Weights of a small transformer language model: RMSNorm before each block, rotary positions.
MLP neurons of a small language model. Each row is named by its layer, matrix (gate and up: input weights) and neuron, and shows model dimensions 0-223. Each number is 500 + 50 x the weight over its row's rms, rounded and kept within 0 to 999. Numbers have three digits each. A neuron's up and down rows have the sign that makes its largest values positive.
After each neuron's rows, "fires after" lists the tokens most often just before its 100 highest values on Wikipedia text that the model never trained on.

L8.gate209:546532582401503506475560562419511520571523525399561433459455515505599456517477483538459503581477496545554500567527545515502476502498482553500490576524462546532472487468591406477441516506466463548452558637475605404460490571445573537456424638529561487455460548533451449506673567474541481528509501436501571529506503527508491602427549398470405577494505559469509525526475528504500566579521503509471500485495527526491492501480528489564503477484537437532523496478484537581476414560491545558546445516500560520523471562482515469522506431496485476514472427590470455454517407528422512437539534451493512457586429428506382565476558460551495472456587438473558467489579568572579529566490
L8.up209:482574583538489534429460526538546541534537527418333498486383560589497485600490509466501509448471548437486539433523393547468567468492527438509526495490470454500419497492466412485616521474464445445487489574535596507549510489519518454477457468438562476581551490443511524517547547358520450505443473557425436477421472456502506409459426438430555395512482492500498504483459476477477474463504426457412519501522444403495582460670483458530562462474501510431556466478520524536494442504459506445558429480547551499467572505460404506441489527495443510460536506532475515547480456411482517606522538494479450421472538496438479501481470543532480545564421487438564543500518433562431514475590
fires after: "J", "B", "sh", "b", "Sh", "H"

L4.gate221:520550427513431546567442483592530579440427513487542499495534608524505522516509455549553526563475433550493516516504511559500467520547511508499564505526419505466445552421467532489537498438486501468505473517563464545536526556488514514475404532522501600454538371545454456516433546511467537568539497524526456553347474530499538449507511478486493559584595504491537477385529505462464412537490542452475503481537512501561448501452472508495472451487441512357551478441601492473432529459529503525454531442564431520529530465427423398423498556395431544518546610501513537627460518480526542581550604410431518493540475475466489505500525532393575491469561488427491584420485497468638510475501
L4.up221:465497503469516498432413390478518400364602449406508423471567495462461593526431575518561525448470509480500435407499531513536441457445525563515483589494513536561538468503528528482452526543534536529467483497393502480470471457449484527486512553388447624400440568517465618542546452497488490517490478429473530522430486451454542420549531447504617623462545509508517477426482478523487535581423477512547483495532555460491407560431463526551576493542483513500429485507483464520513585555500484491478528481541536554435537414545436518538458396500566524495528481478448494503460525485447527507397458520489526428508408541448375556450482527528421527524446579480516394536519557496519506502552
fires after: "T", "st", "ot", "D", "d", "t"

L6.gate138:529547485478483423513567533502554538502468549459490492478559548522539482593524462442488611457507472515498444600511568438479465491397521503464540461441469501517441492562472457451586473452456492539528527503485508513520504514505474440553509484511469421565446508522474393483492437493427470536518508556444493545465427463504509427610520524525553550535508576532495437477539523497495489483457544441503540565563497364523484462515506462531519539541486589515624491507377396535480461459441590514481448509478537583501509459408457584472457500459485379479496564510587518510667460480524448603545454548513495509519608476673475557507453531513460491513531476493496542462470462527393618467397
L6.up138:587539515481520519507513590408512485471524494454537492502520413502409509467459535583516565477520523473491517488483529408552413537423478516487530494446501503503456387568487483511561538480443581540536499474494411633524509571501582465458467427454582472534486478493524550461552514456533409590571354527543550517542567466599506598541523556484520514479561469509472475447572571517519537459429611469492615472619501476526438569534533578520416498523475426568606496473513570568515476478418471507482491613519492541511416455421525543510522571403477461441470457424475469446538437521435550508447473494487526498398502451537450472518402521521467464453497524498543460454524562485430527528496
fires after: "M", "te", "m", "publ", "com", "ch"

L2.gate186:518465422445481501532402438471513538524564580417503386496523576467469483532573527510566448556472514552487490550458570573459468586633449436564529595526531454511465462572512560512527512467511516506449446529450518525527462478409459463579596476451505590484518463530406497437475625510467454444447529451524462555442506504397488432479516474548562535396500495478380369486456448505434462479447520476441599494524529471506492544450508482538505557542466453486543502492551495491551482492476544549491548536497447477461485428472578456419420479574514488546530525479476464500622512602586455503587521448465490461481486522469467405528519506501583519434499422466364552473437527536477564491532
L2.up186:461528517398520491560528445479545509371444420533514451485449496553477550636470483543450526503479522519546564456454526524407477458436423517489499522443507485483527476499538477520570496476557543547577465509488524367483461485514459571492431491353468495487454474490533488517405470529561518522502506526456522479507441506511420494536461558506519655481439428540517429442555408485500459465522428486474582531534480540477507459463451508544473470494544536514539544379631513449465507468468451542386521502447471486469522558386523429499504457505528405452527513538465461429501562503491562460546526430417443479482438523436484512557525527495485497387488484651513482455414595537460515622453
fires after: "St", "st", "tw", "w", "ot", "est"

L6.gate422:498514523457502562499620543477510456474466563443389585559484519532481551554486511544516526467521457443527535538483528481499546441523588571536512509572562532438505569443617453513510535574495456453487465445453470527474474525474472379411485484367548524578494535450599548497599554498490452609510507484590594499445427467496475596485529425532481496489447540501530402480501497462398459548524514462578526512415534447438567419506531409548558494449486484484528536518487487489549518497483551461472491492588567535437492553450621556523443525561472401427522452546621495561493597480474570412523486479459451545533453490446517535470485439536455451453581497506457424450559498486458494459560
L6.up422:577496463498460449528517493471532569533510488530486517567482470520488472485482575419487588507552554542472535516514609500477403594500599632435459469519465518539487544515494542538447503476429522494380472476535460454482458441594498529448420563481458433497425437464476425378453482421490540566508524449454422473405486564479479548565511466536504532502615473489447493460538591464516544499495536515448564486526479546569533487394446558484493517418445504539588548450453479568564454517452536559515495478566524627596488367410496427542566556522579519495479552504465426533623495561479561529516499503467463503509478569472463442482505487604493536538509463441538504455451542526535499572578
fires after: "M", "m", "B", "b", "S", "sc"

L9.gate192:484454535496575510492458544590458565512485535500555484397545441570475518534493502495405380470414471630487505519494460390394447511536433487605446539494438477500500476418439583495446496460511530542523518508607491510524481477522632351557549558500420502471597522481518502554619496514543480526535479453482471467420605573400488541465484488455521539521487525420502523483586576441484454605488579483430534485458516519490489508498536475476412533521492520453462503521553495479454515594475505502457477440495566519513515499522501452432472540508470464468533414536472489546561488379504478452540522510530420494622484449453467507435565460515363490481517488501551438389485517510507477445482
L9.up192:513516532523383430418400444523469521406568525597488471442594458485536536477517589613482393489522483415490475500464473459554472507517378499461544533608479402521467516592502526515507440535528501509540477518472545440502507532518557399429430594464586523505461525480521460555529563525479525573495489551452565480487456592504534474403557530465531441513499597542585564491551435471555489482521411499544577388518381521488535431515515492480520549624533441445472498471528463535458604526465527525489515395524513504501515518562498481468458522464517490499483490452452488448512518446535482575501475465420588537559570528575478440521528495469425463542378558501555529546547531554513522462570
fires after: "h", "st", "ug", "l", "H"

L2.gate170:474524532427429446542458444519534469432554471519531536468544455361388524418432604501540510616527488425464498514486518436498551497537418469566487625385504574551482505491535522461521476462450510594559416459519519540432572574528526461474449499512457421469465477435533521484508506564535515514448502489595485491509510522514520484462517510450438473502541482485433488479460469504520493485514575514501536496512453554495495552542521531486456502451499483467468582499532603502538458483426468460610505472564543628628500535492480560596521607524592497508429450560549533420515485541511514484558481560425480509518477586566459511511474536528447419610457534382517519448465353453516453438568
L2.up170:501477553498452476516489523560509536517499442415587477537561436549465515479534576474563537559415469391465449542487596440464481622551512584538479482446485510610427500475526573478457554493481628498571492472528525573459535568457484524555421483480466505514525462513618490497490504483581487558503451463583499493474543493481400423605488478459546473425480533481470489502556415467505459539397499528460528480488497570591524527556548455559477498469430470515477528502525550490589384537496430558524540464544560592643519568390535527544514515450484520469414496591554507505497431565516520461519505488372431549575475576514488543468485497557546470529431520441541512500497414421544478511550
fires after: "M", "| ", "m"

L2.gate356:460430528492570506538513625484433483465424488417412481474435440355591537496462526555407464512522560485426446509511464418465526495481531498520474470489519516411409541485529495625465512503534461565531487515463493531467507496403436447465525520472515469493508542571469445519480512625520549519431418547480561580543526563471460517552525518446577451435477518411459446493448398542499609495468400509504642420581452465487503568500425490573519498501467526475476495476515385400613462481509467460565485491501523461491498528482445520511529475549542556422460516512532394502557519468576567530493437520518480486483558534530500503467484553541563510510578536492529419621490447495412530533551
L2.up356:457467504523558460572501364494495458560524426425474531466423406445428451542490537482430537414580461377517484501395470441392612523413422462420535443389463556520462445538535443491486563490503440598459509377500454475512583531574521452514501509523558489486435496488511434422527460519440436499525591475527487490465463517470542498465427491479572450421474580510531506467468489424525506572385438541504549530415525448607514526503452514496538519434449552480485456505510519417487459516523531449468507543516465519484519473444492484455453519522453594497520488443455578547552470513401504439462567442469459519483431462567540529537492540582466505401462564562487510513552532521562411463504
fires after: "M", "m", "P", "=="

L8.gate299:618497556457536513456460495471588481500579538477444547342486538517507501534504578469486501500477513421442436444452543442489536477470554609438447493589523427543471549439541566445522484505506462504482447479395435441494445491501475435458540431514595408523426447486470499505510546467447477535574597590544504502633528508493537509474466516399578451436479496529487416477435496510473491547508521516578464521488515536493508497465427576504629564558497561465475513518533472488546543531461473473628591501600476492415465505390440554571533469484444418557474424452528471462411478453469532470473545557569496493529621455481483570489553514410531482506447453473506443470490556497475518499558
L8.up299:523456443468517416512519500538484446541504518582490529433551439421397496411548603518433552476530514478486476526569505434472546480486529449468499451410583558468451535425554543523536453458433564611509454512528450444441471493547539463512546443497534535526511479486499515433495500458462528517512470452529523570380465583545531447498480491510510468472553559470564499475497403594557553478527529527447372523564519496476535514421461472433461451521530466535504419485510377451469458537345584496498587438515453565503592426464523455604447485516419551449500537479557491414497501582549522573407467496465552493537510510552431529571472525562531398411465447457496571595511527561538503470521
fires after: "f", "L", "T", "m", "M", "tr"

L2.gate370:460475558442568472595513523494508479564594416521623503461435428479476510504489497503525526617406495420565484523538509506503527437440523460456482534479445496474432522506501482507519540464415471551561478464473433478628426481506514534510494463577468470470527610594494488404597433436543559530485450519500459508498464488473582488496462591406485403566521529569489556607545477458532477420507522608530469506470437497518543503537412474423565473457510467495506465506463520475573472471508605463557435458569468446619427471409488483540497561545494414498478434489558490460531488415489505540464519563509469583507516452569409519418426517419483490542484476508529385534527442583438533481480
L2.up370:517523501441478575491504500535498538464455509491538572467580459498483476540553485492597523518480472587571415436502504521510637492440568568580537434433504502487464487556424570525533508481477535484536437575473428503537479437471403562514527558556626443516549481517484509523508484525633476525519457432534473497576515428467597515478452515476508436490590476509483452460551489474494427517430463494428456575547518480454569519505481468493582512594491497439539407498522570617552557479420457524484555590485526554603437444485449482466593575491552544550530574451562564534515471451476577461569480471496467507391547473598383439547532541420540526530497489525564419435490493505435436495490
fires after: "M", "Wom", "wom"

L2.gate253:525494502532514524482489458504521547517507495477472449518529573414466557484458581537471515569598631406587426517476424435533570477520463532508457542599525491487470431507481639478491385516492576491551557407424495556507558499565579467477500485516543480494519547544479554478436435511623468484467499463505440554528548609449495480504448538478498533462491446423479481430610532559471532527581469464453554434508481614489533483521469530452492490461551517487478444547561611374518544423517491463467592517499543482488544480412488483517594465426476498477389430485482424480551492499566399504489476527578503574553422475529489516477566543517528464593521544456412431486460528560462499424518
L2.up253:586509538498488526536455497432483503403594429482483510524459455449525550496538505521535479543532575510550501568475446396568568531533510546525429500601519440540413447522563494468521440477483608502499444394460449441536492492466513428455524536449494495575530509446457495532552404512591487529516498518478538527542479613441495474462430481498500570493414546465562432477537466583550565543567461443452550559563521592504517395463578455553480545535487536545461531568559589474464542393538541445457588558449520488502468529425422505467479570524439411571535475520559426542495411436549378500482466512537501567558469471535518508471610442556424514517483507513456418463504537553515500398453
fires after: "v", "h", "H", "K", "the ", "—; "

L2.gate260:554507541493479518516433530466452458465457560448470568479527442463484630482456491461452533534515553365500596466399482495480514472500545572475475511461549477442501543452512466488415517485430591412478579482478522510558532508536407478528513487485462518453608451501514462433462535468557483638468470475521453479464454501494465584586526619454516372439444454515524443500450448360497476509463489479586527371537449420496496610498488517496451523442462480472532583541425524436486486583552553506567518488484520462485374507465506524525544593491478490432393458528460537412509520408506537412575540490519443430496494543488478499489505503508572399490424474494453522529444514536487419517514
L2.up260:443543556442518532506449477444414464386539574467500499518602422425487534453466556514465597537474530492464499581445443547462568506493513571576540474546445465498512454450492460484397475456479492453466585486556491504601554512484413502518622492511447527493473481512519467441514533472518512580525591491465498397415439521475424546554481543492454504541443435543504489412466464477455549457348469489380510507531503390486442572493590433498504564477518513613522493554445546444533535586567445481542511478449517639498495413492490463549498541393462534419488504454521457451541480498493544571451504457452459422524568476457547445490550494524457476516516528474433408607497514528480483540462
fires after: "M", "m", ". ", "I", "H", "of "

L4.gate14:441516473470477475478581510380456492495508542545452545473509501563521520545523509474498467467550406509546445456586527523427434457510528584543483492528400615413524517432390429533573503430545444440497414438535485464549478438502584471450443485472495390539443421486527530463569510492445419565448437608480546531494507478570524520434545527585509514485426518462449515532540588434550550518509441508547524556544516524476473480478461485466503539462441550493480484432588498538489406474481479542488535499395453504482470537424530585473426477624571536562425572569440582418539445499444492466514535516542501518499525483503398550489536437472497554545497538523552530486389431572429509587579
L4.up14:500589519472445424503568560516456488527568562468470520481527492448545492575549584547526497526520492530442537384469429437431471508530496486455565550499586519488395484438472416537510596552507596510436469505501411433519392446534587504463516571492495513558494601554457504477550521557441494465527530479450486511500523522449582432417496468486573541498476455474522523449502475561541526459417571520522530604479446444504572438492477475525573538577499523424467487519532607541545583616490419515512525447594534504563479420539535499483443502504419511489647461516489637549488540527487551563505526596491475493448446482529461526565577568437492506500515430463545589471415523500545514556546
fires after: "b", "B", "ed", "art", "att", "lo"